Weights of a small GPT-style language model, trained from scratch on English Wikipedia: no biases in attention or MLP.
MLP neurons of a small language model. Each row is named by its layer, matrix (up: input weights) and neuron, and shows model dimensions 0-159. Each number is 128 + 24 x the weight over its row's rms, rounded and kept within 0 to 255. Numbers have three digits each.
A block is one neuron, or neurons of one layer that tend to fire together. Before each block is what it responds to, as a language model described it from the Wikipedia text at the highest values.

Responds to: Mostly short pieces inside longer split words (Per-spect-ive, en-emy, sp-ell, prol-ong, all-egory), plus the words between and all, and ć in Serbo-Croatian surnames.
L4.up144:119084123140119095121147127145121133117137098123101123122144124143123090125109130118149116152111112120159091106062108144100135137084109129147121133112139084124130120103119148146093122105161150190102097127129096136120136112078128161118113120140145155129143129122055157094118160101169122149114125106117115157161121135135181135137138122123121154133077111133121135149094099116109128119133128118113101097150166100113117142156086116183147093086128146107162144125148139152148154114142099
L4.up304:124121151156103107101096122073111122110153121173145135126138108133138111172149108125130137141140125080092131123156122171158161110092150092162098166175158145128123103105109094134139096162117070105144086157130121154083136108116099146117167171146077131142093110124147160130159171123119127147144123106115120109155110124161145123128102116160157102095112120152147122130122110122161109164125184156088133111130183077154135114137106113048120137100180170115139164134081098149123169152147116
L4.up307:112103115161116121122130102127152132119132116151173091144156133097122105135108136102153137083098121091141179128146147120129155142135111137168123139145174103122099085123106106140092101121203162135123113128145067105104165153125129062137133165087117118173103111163060157094186149111123121142141113178143118114124108114097165113160138123111137123088103143140159158077153131107141112101146087132134091116102096108100109145150140183044128125124143133130112153138135121153125099134129075
L4.up745:093129073112091130146126132111162118128133101175141107083133153132124154157118115130114098127083155125106118124170122134109132116143153184164137164164134116153131138083107093172150124098125140154141119149156159118156142144124114117120123141113131122132092128134129158129178121133083127150090092148114139104131116162118130111102141137124142133081120117139155146151161170101110120078151133128095143135155122143130125146092128163104122141117170144130133165116181110099140123100171146
L4.up881:144112111145139145146114091139171133108131115152170127093091134137130117130107142087140119151138144116144145101138072152119137153170146163177108159168154124128135153065123117117122113106159104097156096163151128131162154114109155126158103150113108134127131157114112169120141148143153127125120125113087125108166173112143129137108120139117140140145125127125145151135062095134133108128143129119102087151150125118103074105120103157107155093104144139147120097123092137121118160120105127
L4.up929:101091118132127124155217132136130096111142124143121147145121179135114147120142173127146137121105132134117078119130126137090137134112129123127153115175136152130153138118128115113060087106153108139161059143129111162103115135097083152113117146122098141148101132108151146132192159125114135140105109124160124141135133100114163144109116134128120130187123126089147188097137123081126126174166127146146089141122059120099086154153151141129107114095155096124123140132094128092152101119141155
L4.up933:138137112135123141133112101136191140117111114131135160132163119175141142130105139138134131117081139120122169112176038116151115119141132116152110183103139130136132148101129104118131142095129085093159117115130069154168132134138166111132142112145104116135174108151139142120160159145099128111128135132107133123142148133137159113146154114132123136144130139157124132149138112135086099149088130131152098176117123108165096135147119182158082132151140131125140152132116120174138117096117114
L4.up1212:134168133142115132141125142185137106150115106126186132111082084126126138181137119140143120132164058121095158164111085117152109121098126136155132169142107163119091114126119097114101116138153124178119126166128127084159149124156122113136096171139117112106187145139130136148158126120122130089151156141135137131159143109163114117169127124087152162127126115093131093123152091139107106100221121159132094116122123132117114123112104171104131107146112133130154118118116130079126116167169135

Responds to: The token on, as a preposition (especially before dates, "on 4 July") or word-start piece (onset, once, One); also under, along.
L4.up160:134157160136123110124149113176133121154131165113171123129150108133091113115099196133161083124141131131120140115118130098109062114124108162133144106158132103150144155113132109119103128085124099106166112105154141161130134111114155133114120101134127158105139122138128121119150096128136120183126139146084153134100108086081150143088099127136080180112166127156109137094119181155149111170132078123172144125099126129106120155093114154130164100144126175123141160121165105176120089119159133
L4.up181:143154124109100081129139126134105088200101102139137155153089129117144111119166117112100137172136117109119140145074162180120141143122112111131126139150055152138102144135104165135153110110119134150156145119127128150164126115116152156140110169132102154125124152134089183095142129144136120142117129093131142111082171133131112120082146124159116154099121122124111132111102118080148141127161112161161138116120125095143121134144155122163087103133116171150122138124117122166129175125110130
L4.up238:084110162175085129131083149174072120155110126111165114137130145134085130131118142125132145113129117131164123142096138129191086149113094131100129112167103193118104136144130113165119107137140126153140136128134148088099076119143129129117102172122111179108147099153107115123181144119163123097123110159135105163134124117131179124115069178108147114140148124149197100137093144145141160134093164175160122121105163082088126128128159108105129135106120165128158122144114114069155124156175155
L4.up362:136115132131131113078153142162128151182071098095174131170130098083146109099109141150137116119148091084141141113073088179149158111106112134133127161139097117138076115147136149118131123129145117158180102119132094115115098087081157129136116121132113150105136124105131164136158134125154128132107146158115123145172149122120135129103141101141139167120122141123118152169083093140115151183144119174170124140119152123127089098135103178130125100108090143145124127123108115144153112164146148
L4.up910:065170115101147153157176125129082168125160125127111165131125134100136125147161127150158130122136129094120118114117129110160112107121156136076167146162147161146149106107127104102122115157116116112130125112131161130133110103153142124168136105121110130094120136125182124146144089089114122118091121114137121130127115096112144139109098078164114079179126168125092151167126151168109125167094140114149155135142106129103139152117177106138129128104121130134140121124091130123153111171114181
L4.up1004:124114157127122092094138118170162136156062143125141144145127153172107118099076149126148129106118110137149133111103110157118069121140122176098118131123135115140150145127145159102118114123117137099144154097142102111143107112064126115142104078159194171078145138128122098122141156109129116121145114144116126144094120107129133149109110116113089158120140166144097127138112159140092068114078118161157106146106122090139126160112145149190154127143115159122155119136128117125134145108165123
L4.up1149:113128146112124113114111137111111065149105122120137175162133108151126131116127133176141126068160162161125160145107128095141090125106147157136116140137091135131151134135135140130134139135178106133145149164126111097140143100103166157142124129130148175117131051141099127120172126124101131146121120143159121113103121187130193133153138162184166127051166115118114120133159120131120105098116147110151155117099143102111126141113142146125119127156123163099122113142066122133117102087157134
L4.up1153:108133164131139081164105147115122153129108123161145140134130136157122108132155094128122091101139125077158143123142143200121171130108104129125140139121116094154087155119115101106116137163108099122105133128108140135104118148139118167083202187134145131104112138128124126103141163099130130110117159126128117144133174116122142128112175136124105135089125137128136134083123159145114119128107122156135125158164124142130130137159152135115069141125137141173110167127148117162100158110121113

Responds to: Short first sub-word pieces of words split into several tokens, above all " sp" and "th", as in spent, spaceship, algorithm, anything.
L5.up739:115127113143083160117095105111144078100204096137115141120175139098130155148137120163099089132072115154148152150146190111127150161126095163103112132109196091111167130148127140137127139100123072167118117135111116127113125134133144105116129124132082108132150142127139138135180152111129148122132153168124132142122137130094114135092138163105132147137119120170106112121138150107080161136151154157179130114153141129144095139166153078129188145134100151143123147123151128132107114124129160

Responds to: The second word piece right after a short capital or initial-consonant onset, especially "al" after P, as in Palmer, Palm, Paladin, Malmö; weaker on similar pieces like panels, punk, consistent.
L12.up149:096108163133118124103101114141104119173123141142145133093126077126119134081156133120101128156101157148124139152114125118136144137176141152138140126142118136144093133128095144104093106072109116109134101156133107144115104112095115137146079146115125118139080143136128100147099181118145135110131158114121141187165121139118153129142102123130173153098111165135132143159103188116095087130139144134187116105121089184109152115141112090150110139142139121112142125111101101038148095096147159
L12.up214:068127155139139165136070137144126147136130099128140143134173115119152106135121149137148143085115133130139152142103140149162143132137115107119148106106070124134173125096132130104083142123147117132149121085133126148110150156195176121105153083072091125163170097161121129130147137108140133094193122111116133127142123134143106112134164125106159121164110150149127159206070147097139166127120147128120137145136092120154121119130094119127134119165111125120127134117113127130085134156101129
L12.up356:060138134144138148070122128140120153132136152122084121138170112103095116170107167131143104077124098119126132149102140154129115139114097138114087121124113130122150149160193155131157117083127078141135151137117093115127161164184109136118119101169130130153149115140129128159155143132154128139127126109116135182085096156157129120146164147115125113123107190127137129144101130103131131094125111152129165142176112161149136140098076119093132182167124128136125108123142125162108125147110171
L12.up536:121143179162111145145125089117135119191095126077093104089100106152121150116121099118140160126145149148115140111153166123166126152167161146157113133112114137142094097150123174140115118134135089118124108109140106141128134127167141131102076113122113147125142115131110184130131141110138145142133142133128118219114160096129102117141139114073133115115134127137120135125136109072122137167112180156136151122121159151153099116136107111109128148100123143105145091129096145125133114117132114
L12.up565:062103146152141162116112091122171154190137144082124155155174080172116143125134105126126089127140120148125110106115126113158103106105133173166116114105146103118122124128129132117159183114085107161123122144117128153127112120165097129101150119140147145117121141114112057135136110126103122102127143110091125181125106113117129117135145143174147135094181119137136117173106133098140102124119127127154163123126144177111138090135122132119110149127082091103116156119117113123159135080140110
L12.up613:103134149108121151158132110130106121138095110136143117121184060125100107129136108098137118145087093184124084102129088185181129121056064154110135137123098109125098126118105113115141119112117128139092100111128181153102094125157148170102106118140155124100102169143126135120126137123161130152135077199148136147098142130132127124133135153120144117064150107096149125124102131116160102126132130139126170179124147137111112117117161138133098159115142121125157111137153138104126153123123091
L12.up1126:094133146108123136140091198138115153151103118117143120138164101110145076133134114102096132161106113120156105109129101057124113110112170117111118120132097110146153113108135100121158098120098141123124157128135090124104155133079091068125160163145091109118100142129123098150117128123100136122110124117110138149149131125173105130157111173175146131167162155088133112177159158132141107150131106126135065142125150122100155113163163143146079146185134118149152125132086140151111118130208083
L12.up1139:105147139193167139086159122148115120156170155107120154120178106116132114108116136127122137120152104074133130119160162137143096129134109135123135105184119149134136134121104141122112140124156111165149177125117105102105126153165144126067128142131152141088134136135144163137059117120153123159098117077122119152133102105104152111176127142075145143102137111114140140162104124151111108139107132155123130168138182107122138147150136092167114083117098121110148102130118139103123183130124130

Responds to: Fires most on the split-off word start "ad" (adhere, address, advocate, advance) and also on the preposition "on" after verbs (went on, erected on), with weaker hits on separators in stats tables.
L5.up270:157111163084117121114127149094132118137100122149119166084183099134154125113113150112126139155167124149128118139079117112120137099151135147189119130089117155131051148159119137138149118116113142117127167133138148146126165184164115104143118124146167105121119121110111116160141150105131140101138120151133097095141136125110117121100135159139141150159148124131149127152081107102071110166127137138130110093149101110157130116132119118073094114175089151128126117113128139132136141128112148

Responds to: The word "on" (sometimes "On") right after a completed clause or noun phrase, introducing a date, place or topic: "on April 21", "died on", "on the north bank"; rarely mid-word fragments.
L12.up160:078122111126107124063090119106141104105152141129156143123125142156088141109095116128116137117110136093147129099105117128152164119114127123132101146144126119146102105124091147120161137185147108119163088132133109154095165119147124114151139096126125106120123091126084127109195138125123139148108127101121123109153139141112093144113128148153155118093111110092130135142080156152180109115072126136168144120162110098142149125110110123156192091105124143130141145114108142124141125091165158
L12.up301:078121123163105112130157090114146134126109100107135128141188132155122134106065146124146146130095104080153119128135122146128153100112129190152147129103095118125107147122136167135137110113132110148140096160128138142161145148136130118098167109124124151147142181158099126107177143129147133154141160178162141154138141111096112147076096124101156119113138140097154115126119158123112096125153193096121113127114132132134086142123159107153132170097124061129125133119122127102106085101150126
L12.up415:103129122156125093096111081099100146137126100135123161133114115175141093137125133140166165093148069131162125098121126137150113144135110149137092154085141105123110130149075150134111136161128166153165042158121126132119086123117150138131108125151155144121129117139165122145120137154140129073149131118139129127143113134108137144109121095143142112125079146140146101099051137098145153130169173102165160126128106124094093117128133095138144108129148168112132164136157112113123133117131132
L12.up461:081129116139099107109096167081124117103101147153134128138142141128160139116075117091137118088086118111132126102160164130064133118145153109127121134140120124149104137116104146116083130156123150143131086122147109111150162133097169097154112121131125099158151174147134128138162163167139134145132140150188139143124177074139121137123089115166151145132085163147158166111108140127142126095152139096143108092111167159112124147105128093138130145119131154135129064124111130134094088169132144
L12.up494:043161150117091107153139142159106169153129126123144147131136161160096091101144140090132112094114140111183134115140107096130130111131075132119100160100080086125120118095160135120159105110128108112114113145109142148153098111113102107074150138129147115114138129130158153113154116143173145136140145121167138136139085102130166146072116153118174131094106127124120092117096116084111122120082137087140130149140138132172141146214166114090131097123138108146120131121142163086133133092163134
L12.up517:086117133113132154135085098108078110140135135129075134133160202110156121116110139183147119116113131168149163088182146125116105117161191074130134115130136125098113135130115134139076132145138133124116107114115140119156124112150141103174137127114139108128128091112072106116144157152149128129110138081121115095111110115174122125126131117110111166140133139103136161174136126154147118141119158136106115122104168092117152103088091137139112132128155077119117161117153139114119077109122195
L12.up566:044164126095094137090167132116127123130165122144120139100168089100108126134117107162162110114123119128184142144144159119121117131102085159156125118151114123122145177083140137140168117115099139105123091167118144111124116132147133136124123132108125152146171140145112105148126159148157132115156178122161128157090142144150120144143094103148169116127170117115132135140117110077080096101128140134089103134154109126144149136132145143132152140156129160158147082111112119132118109136143123
L12.up936:103138069092128168176140127150135131115070107113169116128093126134156155119105117076130181127112151128148149080096107100162086146133086102147110129089082117136103130137123143151097110144112117110120106121124130126169121119146121103116179122144115162170111071115131103115148112127124140122120150138180121108104155165078120121090144124146111118124113098150096090095070098130097116139120158104113116155077150101145159145169131099118134116137131137101135102128119099079171099132126141